Weights of a small transformer language model: width 256.
MLP neurons of a small language model. Each row is named by its layer, matrix (gate and up: input weights; down: output weights) and neuron, and shows model dimensions 64-191. Each number is 128 + 24 x the weight over its row's rms, rounded and kept within 0 to 255. Numbers have three digits each. A neuron's up and down rows have the sign that makes its largest values positive.
Before each neuron's rows, "fires before" lists the tokens most often just after its 100 highest values on Wikipedia text that the model never trained on.

fires before: "\n", "==", "H", "==="
L5.gate354:176134156113107093105110171100133120176106124119160111095104101138097091135131088114162161153144132138145091133136142127130139204113112127143154097172125102115121136156135104136133122142137095097176119124172100139118099100134107100092173168135097112139121127089139138106131142106133145153127134160132122107110128128130179137122121150146161148106105156118080110124130121128101127171170
L5.up354:175151144117139130138130149116151117155131116156165092105141093088116186140125106102130158122124110133143140124176132166156140176103165138128158141095121119083162095130126109153146122094117170099159177112149134148143117090107059123162119141112111102115132142077137133148152120103122191100142108139131104131119100129109143160110100140113124118129121127155147116146072100123126117111131
L5.down354:201165155132168159141117165131141155129124130120126097112151134137120187160143149153144130144090134126130112162100136169107079140139163171099134168135121120104164102135104126151172096122138146100124139136159109146134143107100117134136165113120095134081125169106117147125123105114145116106143106109179123134142147122114108154152116117104121123153153123148145130132106131091115155145124

fires before: "ust", "ic", "iv", "ep", "ia", "ex"
L10.gate290:124136127140089144131093123132121130154147121117096099098131120127126144129140145139099115152152104092151145079089141149147144091138155100116129110146120129119154107146169169146155146138108118090139163112166129128166162098115114087168161141124128128155151109137098131101124100157098102119136126128096171148103088085168158101125114102098111090144105140139135157153116131152132146149138
L10.up290:128132110143115142072132109121095111096120151089161097138131138112155121121111085081110152116145122160123131124126158120120121134111154095114140108120162105139109116099124126144162141129165134114101141152153118112121140099097104141145153107107133170143107119120079112169075104093125151132121122109108105149132146104090129163106113140138119116143160114174117127178115196142087134130143
L10.down290:102153149126136073120123090136178149108135126147126136124087132113143177099133135132112117121125067128151170082095170139128119114126166119103114137150150102143117116085195110172154119134104124144133140128139129158131118143093098110142155171145148132141143144162140158098111142156125134122131107083097144134187108119114076091135108144133126128081121191148152124110146141141101134132139

fires before: " the", "ed", " as", " of", " that"
L11.gate323:149164117143148125093142166091165145135083112139054148149128120150100159149140097161108136092160146160124135167133164093167070124077084152126144183101122129122141122137109131156140091123108161151149114121120153171135131097114107118111139150129164101135096123126131116136125147083124048117136120131100103118139157144128143140107134127136105129173111180127111107138145141128098099112160
L11.up323:125107125096134163146106138141128115113097120111135109105136125156112104118159112172118119141180119154120106100133133102131106105116111142131160131119162141092147115097077133147128144125155165118117088088124132115123129098106066147141114126143098099140147095121111140152135104120137111171135140115141147157139094140149135153132124148134150154129127106142123124090086130169138118116097
L11.down323:155131126188141139127124107094151146107149114115135149115127120129123096130121095130128137148147112117142140155132146079169121161115090115104106150123140103095176130168146137134172139106174140118167127124106129151120124128118160094119148124124112131139142096097151104141141125137108129145101138129154155139095142125081163125143099104157139170160122141118123112120162155126159145112099

fires before: "ed", "ing", "e", "ific", "ers"
L12.gate113:109159129119134154123120151119138129136106155142128142142150115123149107103167121095129122119128142096116093157152153164158112118165108146132118144157145155124123119157129124118140134111155125131098125119101118200174133106162154181112114125118143125113136115113150149132151116166112151182130114155173104103141168123133127123116122094198190127118095151132128127123145111109098152168146
L12.up113:126129130139139156090141139141111108142105093138135120116141127125158143129166129132113140127098104171098078161098096146133119145135116142128150128104131070118136102144092147153089169187152087111127131111137183140171157106132110178139081122129141091154169105122109167133151172168121185147136165109084154141117127126130168159152147099142117110131121141157140117102159146095121127139123
L12.down113:134195158120105121151111130177114118091129118120135134142109135118083079140099096092113158127107132081147100169195100126124108147123138138101120131157139135114152133133128127111122156125079133125089109092089125163165136124107112176150129121068134138137118135133169124109177123112147169124134135105142163167114156155109145152128157078122111137150113166148152140141111120126115125164120

fires before: ":", "–", "er", "ed", "\n"
L10.gate164:121112119102136116137134150141122121146150138138129125165120121085124150132118090147115120125160125133132083151148171149173164125159139159109145155100143121112126144098095107076108117164116172141132126119105201117106104149105056149117133125126119113154123145136108166138121131081129120107150138126093116100094130100088127155147094105120111125165092097178134102179142121149135163137154
L10.up164:142140137130108078153108132142119132130173119146124101157161151130093110140173169161198151170165119132152145156152150110169126135161115101124143134122147113110119091141109129169108137116145135139125151128136085183132177113141088136098109179132121111138128127115177135121143145115134136148134146188144097181183120111139119135129142115134127136120140135143115119142134117077142083097165
L10.down164:073109117129094157099135129131126105124099120120160141159118077197102103132121161109153113137108132131091137151185157154126105164103139144135126151161125140098159141111124089114146154087139168116121098131145127127114180122074130143133120145114117146129126136152118131140161101075112115161147128188166094146148141106118112134141111154138152108124107150152120149123079094174109130116121

fires before: "r", "ect", "in", "ain", "ec"
L4.gate251:151106132117122142128119097144142139129099144133152119074112172143098129162066129093139129094153118098118154106150104076105140127132140106156095142138093093167143110126123084141137128124084131141115127113128129120098113140136139111185154167107106104142111132081152133144103104161140151100142164136117116136115127113141164107120126150199119120081130101179144161144144132120116116129158
L4.up251:107095130101152138117108127117145125120095145125111100120101132137114144163173083101142092135156136117153170097137159144158097117122127125166140157107105113144123148164130165156197178138140149170114148157153108132121156141129074118147116102139146128116182143149100144114131126157098122104102125102140117133147170124123142092155141104111155160142092140135135181155134188111136152145110
L4.down251:139077135130126157124082134141131133089148179153142132123165142119117147127117139105128117125152133118093121132123119122062103141111115141161159134123117129128116132129144084205125133146101118154124135130165126165125101177158133157131105129159126121095108157133099136107131115129094095129109181095129158134115120087108138119142142137089136122120084144147099156175154161149139135092175

fires before: "r", "in", "ain"
L4.gate37:144092136123120122153145149100118056119120154151119136135137140127097179135131143127099128106149131166139114126157110123092071142125153093140130132124115124104150137105152088129156114133137174167107096145116150158140151108127127140184128145135168101152168129137112142140124166114123097123120133120155121112131137145143131144121121132157127118149109100150149134160145128117174153122159
L4.up37:141115134092153121104134087100106134105138126136092140167106158160102101101115090099143114118130140154157157128135140129081141103109119104170109162137093119118134147111111110106141078073127114134129118142141121120144124100129117148118162147115149106138114147138088140115091170126138167129140165163192136134140168161121145148122110107168126118124170113152130161120131105116164101136117
L4.down37:141062122137147136121137147139108072122124135165101132122114141144093137097109104078135120169164130142151156119134115111097097136113146119148100159127126088082097164082145096126144098104138163157129135119160143132113135119127153133141109092088170112140158146134071140072070171124095137115142161088166117149122129134133128134140166167145192153100103110163142159164105122140150134139138

fires before: "ber", "s", "ed", "igh", "er"
L5.gate234:133098116128142099109090176142166099157139139152141109128129105151161130122138135117131144115146122110118145095090107123134127141135135137128096124117134133120092173131133092173150084144146095127127146120154140192149133166114123097108137098165125142110125119107105101132115076139117162121090101136145153128106107165118118139112127111081096071123157122102157121129114150153149109112129
L5.up234:134149162128092118125093144142154101115120094159163094155081125109148163129079116116115147134154155118121147153074107148125104119152128115091173153135107125149129120155160153148141156143131131084103152117130102140147110132140163114118097103109136153124108129116128149107170163134176113122128119123174130119124116176154089104154171108166165156132124137119115132110112136147147114101155
L5.down234:126133123110177131120131122152105129171156096149090136148115144110130088113154090151140114131139079132128162182114135141134099109133122111160110167063107121133116060154113123123159137137136109121157162127111156163123125129160124158146145111168134116122088116153106115145100132126120145138105154108102100133119118151149117144092140132119118124122133123128117137121116099120086149117118

fires before: "ch", "c", "ed", "ant", "anc"
L12.gate169:157108080110128141130130166153156106136112126146170140156157125081129131163148093129148096136133113144125170097140127100170160105139117089134097110107105181090127108167102146153121114128115144183090117134136137181168130105151121125121140134157136175125113125115111115100127120094116123141097083123110161139119140130126143108123113159162084150140128114148100141151127101105131143079091
L12.up169:137090131153108121140118107164157146140130126089136138099126151170134116168131125139168080130097112126093154147127100120120143094107098134142136159140108132123142096081050166120155115125126147090123146100109126126126145094141108137113168133126139143117081164094078129178124110122110133155137149117157107137147132173125119113120119071169146137111164122130143146117132133117110138111104
L12.down169:102118107108150121171166102120137141130169145127118136123103150148114169124094085134158123136095099127071189170140129145126148127108114164143170147109098103113131125117171127067111152150162114122116094090118092150160107125150112067119158094161170149115133107129131135126133171077113099144131078101161091112110127097098162117142147127159120125124164114116072122140139146119088121123157

fires before: "=", "==", "===", "se"
L5.gate470:186111120112105103090094123088105120158074115098130138138125117120094124183108155096142112093108123130126123143066143124138159116125091117131114147178147093144140066104145137120122093121176136122145080121124124115135089157118144131128121127092087165129094100139054123142123138118133145145140100144141155097151130123139106121154120134141079122114104175115092102125082120156130113109115
L5.up470:110136120151132161169155112117143135104102125143122164126111126169126109133134164082154155093128107128100149114165164148123152099137135119136168151118121116151124122110143114135125151128102170135112136082122111111149163064153109126176148197112150104107141126157141125128138108144100120085111121119137129136106151080100120139106171112156139144115153133134132109177147149120127061094126
L5.down470:135121151145094135155112114104094092114115103172128135117139103122168124124151104150094176145092146092143133104124139161152116094129118151118094106139096170121164093114110099083138069122129142093124134119146144123103129144162129123108163150121130086122069164084151132193139140130126114116127134151181161114138116101115141132121162171120152133151102118133149117129138135106139087108117

fires before: "ed"
L12.gate95:143133112148123118086168121134132140131132096138099115145120149098146136115122134093049131114136145133154133125111107110177078097132160083132126143109151148150134087100138147127103114109104106163126163092161121169103089171083140066118113122149149147132131159115136116126143118134142135135104102163121139126083159140142149146141125125108142117107147110090140122147155133064141100165134
L12.up95:151096127133134128140098087146136139104120114171104116166120107120142091105169102143133144146143165092113127110110094169146124152117103122088144136156170152136135090073113145130142128176106146128127110108135132130150108131088144151109142128161139128113088102153096119144136107119138155097146145138114129170121125169157122085128163097103171174139110111119170115121157103097117151135072
L12.down95:093136148154127086153174103126136104141161094124137125093114155075123131104142097126116154130152121109110116171132127151139131117134112189126136111107138144112118129166130162147096125104143116132139141130122155135170129139159127084146172125098099126174081162101149101124147108109127113104114174111154134110171117115154127109103131131147115142153117147151070120119140133134147128112082

fires before: "\n", "ual", "m", "ed"
L10.gate423:125139160102122123124111151153137110138089142133133084131183153148133149126106073169085147102124093125134120102105156101087130131141115118176141143119124141123127110118120118170137117075173123125107179124120158111134115130091068136104104145134063098191119103145163113108120111139131124132127086148132096094117129146150116131095132172143172090138134126163122094178151105117143140125103
L10.up423:109119131082104122151156093124085155150104108105099146109138173131121108116169110202129128101133133123108160125138177138120149107112153122114150131094147121123116113109105104136113140118148145106113155136159163135151076118119075120106100128146152130106130092162118114163163118132147151132130140126111150136144113119146128105149147104189143117123104113139130166110148099148124123148167
L10.down423:149129124138161163157145124144107117136152143114127144132096076162130135128143131144125141146113131115097166131132153136139105126114142140098127120119101157130165095107175134125135111146144121049124183102107115139155122107131149115117134169141140109119156124135131173133147111118128151108106076132114134152129167102123155132119164140240123132156101123136108127115124122152107134191134

fires before: "ed", "ory", "or", "ign", " of", "en"
L9.gate90:194125147139118107100126105136122139124159128124148153145137118095102138122115129066170147101159106121161133170089134123145150114091138157097136089114086174139148102096136095121135076132117081158118125153104110145165166138139174120145137135147137132129167152191090174118105128160151111116108118170125115155121128120076187113120131133151160142147137095113120123137135120112155156143084
L9.up90:146117146164132139082117147114128117124124095137097155156149089178158151113117105155139131122148137154118117147152113126102123104100144141148131140095105120114142075104085138129160090114104116169114138104160100178139123112098127108118147124151168127085142147120136108104146116110152131139064119165119130166085123151130141094130119119159151100137129168100150162130144146131102105141142
L9.down90:140156152110126109125170111131144110122167077084117123132124151121145130094085135137155153066134113146123130118103105141132096128081118118119140115111122146131152126128142162147110116082126091122152134131152111166103137097103113117098123150141158093101110165152151150123143138141102137143123104110099134167126097150148103087066162110142114110153119147196091134137135149127124124139145

fires before: "ust", "ine", "iv", "ep", "ic"
L5.gate342:173121119114140100128123146088122145115124148170121106147105091101121132121101086126092100131136106153091155103124158101155111154138147141057094149088100105109134121117200149148134128100125116143146148101120070132143152083111115136121100178124132149087142119122107122113105142108138157112140118121115130178114135099108141091098110143151151144178163134122085110108108148146158130160143
L5.up342:146095154122112085097135116125123104131135127122135130121089123104155117182171119107164122126154138126113106129132102126156129155098146120103126132159103122128089133126151156154090133109154131125100138109164125130145141131107154103113186081123145170102167107137144114139118122172133118146117108158100157121105110096146119112081162084140071160151145135147117195129149121123145149125140
L5.down342:142127146140143074143120114129109116151112110128106130117099120120158141128113084119111109149122093129125133176080164101098124148114137149092121158137126156138170120110132119154168113094148170145097093141159073144152134116095092116097110122161153152122094074152109096112089152113122179132105114107113125134147095128075185070096148135104116128147154133128118114113143122150122164149157

fires before: "ed", "ing", "s"
L12.gate57:148159129175165105125129109152132124191102122120150109133126105114145159137127152097141082131129139132112142128138128133146121110089100156101125133177103122136098141129117188110125143131190150172127146125121124159112131145131141099162135148148121093141133123117095067179101107108115143102142140130090154141119123115112127114073095108153129151135103139109147149142110136132128132099124
L12.up57:135115130140144079123124140120125135152136136133149137126133137121118113115148099110125141095117111161138114073122073115173100099146149108130139125127110100141126119167154142107084096148121101159115154101161128108122123142120088182156138119132133100148120147120075097128111151134159147126132101099160143153119138111152153130103092113157136153110116141180130111145121121096103122156116
L12.down57:130105117117135164124121157113118144113145106140106101144155144110098128164138134125158124127092139167131087143176116129123099133127127161167122145094130109061135091120130130152130173107110176145127151133094083131117173190097112091112112105116125139140125137161144116119160118113159156144146125174129164142127106157070119136139153115103151109112127140099098109113113178148126092164112